MLP neurons of a small language model. Each row is named by its layer, matrix (gate and up: input weights) and neuron, and shows model dimensions 32-159. Each number is 128 + 32 x the weight over its row's rms, rounded and kept within 0 to 255. A neuron's up and down rows have the sign that makes its largest values positive.
Before each neuron's rows, "fires on" lists the tokens most often at its 100 highest values on Wikipedia text that the model never trained on.

fires on: ", "
L3.gate334 [123 132 122 141 191 159 161 153  65 125  84 169 156 168 143 122 165 160 107 120 162 203 165 154 137 125 151 111 121 126 142 150 167 113 113  75 146 113  49 175 149  96 165 142  29 121  93 124 113 163 126 158  85  92 171 114 105 114 116 105 161 173  54 110 160  67  62 149 110 186 120 146 122 187 161 108 130 152 102 137 110 139 124 177 144 141 112 182 103 110 114 149 157 196 166 140 167 176  67 191  71 136  98  87 142 161 192 121 121 180 130 144  80 133 148 106 107 163 126 118 138 112 134 126 221 106 102 162]
L3.up334 [140 136  93 142 120  72 102  78  58 126  74 113 119 122 145 146 102 140 124 183 168 175 204 121 131 162 162 131 161  98  64  91 139 115 141 130 168 130 151 120 126 122 164  61 154  89 154 163 128 172 102 131 100 124 125  86 118  78 106 149 119 145 129 126 108 171 125  89 148 184 122 107 110  98 131 170 143  74  35 197 116 123  91 198 169 143 186 114 167 101 138  53 185 139 145 172 136 108 135 135 108 128 119 149  56 183 158 151 187 148 123 108 146  75 139 162 138 218 119 119 132 133 106 139 144 202 167 106]

fires on: "ate ", "ion ", "ity ", " ", "for "
L2.gate28 [121 159 117 135 140 106  95  92  98 111 141 141  99 111 147 115 133  87 152 102 188 108 145  65  96 116 158 105  71 134 142  90 123  96 142  84 136 147 133  63  61 138  93 105 114 148 134 189  93 158 122  78 158 170  87 177 124 157 115 123 135 139 116 132 133  87 109 164 153 137 149 115 162 159 142  85 138 120 136 139 112 136 139 123 128 105 142 167 129 111 146 115 134 125 110 163 180  99 117 168 127 194 143 120  88 125 135 116 174 176 186 142 206 139 109  84 109  89  71 167  90 136 186 115 162 133 157 106]
L2.up28 [142 115 136 112  73 135  83 118 134 110 136 157 120 152  90 164  82 139  94 194 110 218 159 182 116 167 104 114 104 116 155 136 192  97 114 117 130 135  86 141 160 130 120 184  83 152 153 147 155  87 142 135 103 155  86 109 150 188 201 143 148 125 122 124 126 154 110 106 116 129 105 168  38 103 128 125 140 118 140 135 117 147  90 206 121 150  74 126  96 171 108 131  81 175 153 127 147 153 135 102  86 143 144 138 124 139 143  69 131 124 113 132  87 162 179 127 130  84 171 127 182 114 120 106  84 148 164 137]

fires on: "e", "ore ", ", ", "L ", "a ", "of "
L3.gate102 [129 125  92 154 154  99  58  82  59 129 114  75 153 134 126  94 129 133 147 140 176 174 139 136 141 121 103  60 137  84 151 124 166 111 150 120  89 138 113 149 129  94 123  85 130 196 150 111 117 168 109  71 105 196 146  83 142 141 173 139 111 145  75 106 127 111 134 162 182 150  62 139  94 103 110 171 154 129 146 179 103 162  90 138 185  89 115 174  78 130 170 129 160 163 104  89  90 118 161 145 140 131 159 140 107 216 103 118  83 183 163 152 136 138 129 126 133 122 137 141 120 124 139  94 135 143 144 106]
L3.up102 [117 150 158 133 139 108  75  50  49  93 107  77 127 158 142  74 151 146 118 132 149 135  88 130 117 134 184  99 168 112 159 107 141 166  85 145 155 159 146 160 161  87  89 129 138 205 128 112  95 158 184  86 120 197 101 111 139 146 188 116 153 148  92 117 106 143 138 172 118 109  93 119 101 144 128 168 138 109 169 146 176 144 130 162 158 122 127 155  99 131 169 102 143 149  16  87 126 159 154 120 176 139 123 111 105 173  97 139 100 149 167 141  92 128  88  71 145 119 172 201 117 161 162  76 170 136  84 115]

fires on: ", ", "in ", ": "
L3.gate434 [ 40 161 129 152 143 117 137 147 117 131  63 162 117 130  97 141 143 159 169 143 132 180 146 113 145 141 107 126 102  80  78 122 105 150  76  83 110  76  57 175 119 130 134 211  90  98 124  84 137 175 110 139 143 132 174 124 126  83 146 150 197 141  93 127 102  86 154 181 118 133 100 160 129 160 153 108 142 140 118 151 141  74  69 138 101 111  75 158 113  88 171 134  46 172 104 195 113 176 145 155 176 157 114  76  83 138 196  68 126 125 112 127 143 107 130 166  89 117 130  96 157 182 172  92 101 128 195 126]
L3.up434 [178 120 132 174 130 119  99 178 150 124 113 128 134 182 109 146 137  94  83 122  92 162 201 134 114 152  93 124 185  87  79 173 156 190 138 166 174 125  71 125  92  79 134 114 167  75 125 153 118 144  84 107  81 141 115 143 143 135  85 149 152 149 144  90 106 172 137 112 178 158 131 185 136 134 169 155 112  91  74 118  99 126  66 131 171 123 139 114  87 126 147 142 159 127 176 198 101 150 117 119 121  85 116 159 161 152 198 180 116 122 126 102 140 136  97 159 154  90 129  70 108 176 130 107 149 122 110 100]

fires on: "and ", ", ", "of ", "2 ", "ome ", "2"
L3.gate411 [114 180  92  81 189 173 140 163 103 126 101 110 160 105 147 181  86 131 117  97 139 103 139 163 182 170  98 139 141 175 158 140 161 130  92 133 122 136 170 147 123  94 154 141  71 131 139 116  89 108 144  78 135 165 101 123 126 145 127 125 146 205  86  95 145 169 110 111 181 118 140 153 149 209  82 110 144 199 128 179 168 137 142 143 120 163 153 126 159  39 158 115 132 163  77  63 134 128 141 160 167 101  88  60  82  69 133 164 148 145 123 134 184 135 122 135  98  91 107 185 143 120 145 141 185 123 122 171]
L3.up411 [149 163 111 140 150 132 105 121 193 158 132 106 100 144  99 122 104 188 167 127 147 146 107 107  53  85 165  88  91  95  99 111 188 145 142  72 127  73 132 108 153 127  89 159 118  92 164  90 184  92  53 165 136 161 107 103 125  91 110 107 122 139 164 131 162 134 123 158 163 110  96  99 144 131 134 126 102 153  46 117 175  90 103 161  33 139 127 112 108 136 105  88 114  71 136 161 151 124  60  99 124 133  85 150 157 105 112  56 197 170 106 135 143 122 129 145 134 104  78 135 137 157 125 151 109 105 172 145]

fires on: "as ", "the ", "(", "f"
L3.gate447 [ 97 144 147 135 127 145 164 103 159 160 105 177 106 152  87 115 103 136 137 197 152 172  92 158 139 180 118  65 126 131 116 126 130 160 161 112 106  83 147 132 142 148 185 157  31 147 150 106  95 103 129 164 164 108 167 149 162 111 116 163 177 145  83 144 121 104 110 151 184 120 138 161  57 161 141 147  97 129 130 154 125 134 102 133 183  87  91 130  85 137  80 132 179 112  93  72 128  91 187 112 144 138 160 137 131 158 182 134 186 103 148 114 126 105 134 124 169 116  83 168  98 132 143 106 124  78 194  97]
L3.up447 [126 166 124 120 104 115 143 147 147 151 108 152 101  89 136 119 178 122 143 164 119  99 137 149 130 126 223 155 111 165 105 132 155 112  55 156 123  84 144 111 149 163 120 192 147 155 157 147 165  88 116 166  70  97 150 107 152  97 122 128 120 138 129  95 164 104  79 151 156 113 103 148 128 193 119 124 115 107 183  94 152 132 137 147 189 157 137 103 141 138 114 114 136 108 139 112 114 135  71 210 108 130 145 149 137 150  96 196 119 122 193 143 123 133 107  97  89 141 106  80 161 109 103 129 108  65 109  92]

fires on: "us", "in", "er", "it", "Nov"
L2.gate112 [123 133  57 136 124 117  87 152 177 147 123 117 181 139  99 134 151 193  80 100 111 144  99 185 120 106  98 129 132 143  80 149 139 102 129 138 138 154 125 113 133 117 119 164 118 110 146  84  94 183 160 110 154 143 166 187  71  76 127 123  67 154 131  95 159 120 153 133 113 164  59  75 113 121 146 132 141 156 145 140  88 172 122  80 138 114 165 110 111 114 167 148 132 153 186 108 150 110 186 162 133 181 173 157 136  71  91 119  65 129 181  92 108 193 158 155 122 169 145 136 143 152 175 156 112  89  77 101]
L2.up112 [101 178 115  65 170 110 127  76 122 119 154 164 143  83 102 134 126  91  75 154 173 160 169 152 129 115  81  69 104 148 112 116 146 149 128 156 130 160 175 136  98 145 117 115 134 126  53  86 122 196 102 127  85 126 144 147 126  95 159 136 159 128 136 119 171 122 154 168 135 111 139  75 163 161 116 168 163 138 151 165 115  78 183 135 144 126  79 187 156 133 139 122 131  91  95 102 137 157  84 138 145 133 121 116 119 126 137  90  99 137 115 165 133 140 169 118 148 138  46 136 113 229 187 178 118 169 142 122]

fires on: "is", "l", "of ", "er", "in"
L2.gate277 [ 84 108  88  79 106 161 152  77  63 140 148 165 157 198  67  80 117  97 171 141 168 119 164 106 136 133 130  59 119 123 108  95 110 124 145  97  80 151 130 168 131 185 186 139  91 163 153 113 162  95 105  79 141 151  70  99 148 124 169 122 164 119 101  73 148 134 118 150 122 168 148 122 172 119  98 132 106  87 133 157 125 149 147 144 185  98 117 116  87  92 154 135 142 149 102 150 135  88 172 161 166  85 113 140 105 152 105  72  68 143 138 141 183 149 130 133 122 124 126 133 145  94 133 163 156 106  68 110]
L2.up277 [ 85 159 129  89 192 117 110 153  82 112  97 121 166 101 189 193 167 117  85 164 145 127 159 136 114 100 146 193 130 169 147 144 139  91 123 158  85  43 129 106  70 118  99 163 165 110  61 110  66 194 125 130 161 145 125 180 150  94 149 111 127 101 178  86 143  82 112  79  98 140 125  88 122  92 149 151 135 156 139 136 165 138 188 150 111 158 167 154 132 183 180 148 120  91 127 103 147 134 168 148 183 163 147  74 148 150 149 139  68 140  88 128 155 169 208 158 113 121 137 200 112 167 165 190 147 175 123 129]

fires on: "199", ", ", "h ", "| ", "ear", "oci"
L2.gate14 [167 111 106 153 115 160 135 113  90 121 165 185 116 183 133 107 152 117 136 106 127 169 152 108 132 101  82 112 153 155 135 131 129 132 167  44 129  44  98 149 102  80 153 147 112 126 123 112 166 146  88 142 103  93 181 131 162 114 144 165 168 147  94 125 130 115 133 229 141 156  68 211  53 135  97  93 100 114 171 148  76 100 111 164 151 146 185 125 125 159 126 142 115 199 153 105 154 117 114 142 108 178 186 119 173 139 161 131 109 177 171 157 121 132 134 121 132 157 110  86 158 129 113 150  88 163 153 112]
L2.up14 [125 149  80 115  99 146 144  74 124  76 167 153 121 139 168 119 141 153 122 147 125 144 199 123 124  90 147 142 208 131  87 139 161 109 155 131  79 122 128 162 145 101 113 148 118 162 101  95 144 141 130 112  94 100 163 140 132 114 154 156 168 139 122 105 116 160  72 189 135 127 137 123 121 134  62 131 162 142 128 131  81 100 156 136 142 202 132 123 193 200 174 111 127 161 140  96 153 104 122 117  92 131 132  98 176 141 170  96  90 201 123 208  98 128  59 129 116 121 138  91 136 112 115 141  80 142  51  53]

fires on: "er", "2", "end", "ic", "ate ", " "
L3.gate457 [160 141 177 102 120 129 124  86 163 154 151 107 137 124  88 167 145 132 112 120 172 132 140 149 124 113  66  62  94 160  84 182 182 139 136 154  88 151 125  63 122  86 145 121 147 173 117 117 160 120 103 106 163 154  90 114  79 142  97 135 119 137 119  82  65 167  94 138 115 116 111 149  58 154 122  97  93 111 123 137  97 155 176 111 152  98 121 125 116  88 114  94 158 167 152 155 169 158  74  97 157 119 237 174 110 107 120 118 188  74 134 111 128 148  55 105 120 105  98 159 139 104 105 140  80 123 159 130]
L3.up457 [146 153  77 122  85 121 100 128 127 125 106 144 149 141  98 199 130 177  60 131 121 135  62 124  95 195 104  79 118  77 119 136 138 140 147 154 148 138  99  81 138 116 206 194 115 156 185 113 130 161 179 129 133 146 143 118  90  76 126 128 152 179 119 121  91 153 114 173 115 139 141 144 108  94 117 141 147 157 143 128 117  65  90 126 152 107 116 148 138 114 124 119 151 112 183 124 151  81  90 127  96 141 166 157 168  93 138  42 158 161 108  92 154 160 193 113 103  97 144 156 151 131 154  89  68 104 115  79]

fires on: "on", "il", "tion", "g", "ov", "um"
L3.gate254 [161 114 160 163 190 159 142 155 131 154 100 122 117 170 141 164 129 121 128 117 121 107 152  98 152 116  75 156 183 164 109 141 136 144 120  72 137 126 128 117 179 125 138  82 127 113  96 104 135 184 102 108 120 157 155 149 136 139 101 128 108 114 184 183 146 121 117 134 151  33 112 154 118 121 145 206 113 192 151 145 100 172 144 112 163  75 172 135 144  81 186 128 181 110 112 156 122 159  97 135 104 125 155  73 146 114  82 155  78 153 125  89 162 114 187 169 192 110 157 114 105 116 108 137 195 128 110 148]
L3.up254 [134 102 149 137 153 166 125 117  80 152  73  59 154 141 116 118 179 124 154 136 124 118 119  96 148 124 119 153 133 125 134 149  88 102  95 121 100 192 130 128 179  75 149 113 152 117 128  52  78 183  90 101 136 155 152  93 146 145  79 162 157 105 147 179 143 149 119 152 126  66  95 142 110  88 194 197  95 168 105 162 135 157 149 101 155 118 110 120 128 103 157 128 143 135 124 199  89 147 119 109 167  99 121 165 135 177  85 118  95 144 109 158 172 129 159 158 113 162 156 119 128 137 130 124 178 113 140  90]

fires on: ", ", "ain", "s ", "ember ", " ", "ay "
L2.gate458 [195  67 128 152 140  79 129 144 144  91 111  98 165 152 152 149 125 155 138 141  64  92 148 168 115 141 136 170 153 108  89 117 136 111  81 121 100 137  94 158 135 127 159 100 143 200 146 148 103 113 112 102 157 124  92 149  97  54 148 123 152 118 106 145 137 130  81 123 213 163  92 137 140  77 145 150 123 158 129 138 111 100 140 130 139 152 156 149 170 121 105  49 207 212 101 161 158 110 148 128 116 113 146  74 122 153 135 146 170 144 113  92 135  77 125 107 111 140 152 197 138 126  97 107 157 120  91 124]
L2.up458 [199 123 140 129 121  66 133 134 114 115 125  89 156 148 122 155 102  77 106 194 125 108 181 144  72 110 125 131 159 158  74  70 100 116 132  72 144 125  70 116  84 144 130  75 191 144  79 137 113 162 112 145 131 146 154  89 123  68 115 121 124  96 127 172 106 113 120 116 178 155 135 127 173 149 178 133 143 121  86 161 117 128 158 176 111 134 146 143 146  95 115 110 117 141 149 122 178 102 132 176 112 109 134 171  95 192 170 104 157 173 154 153 137 130 133 141 111 164 112 138 129 142 152 181 175 129 103 105]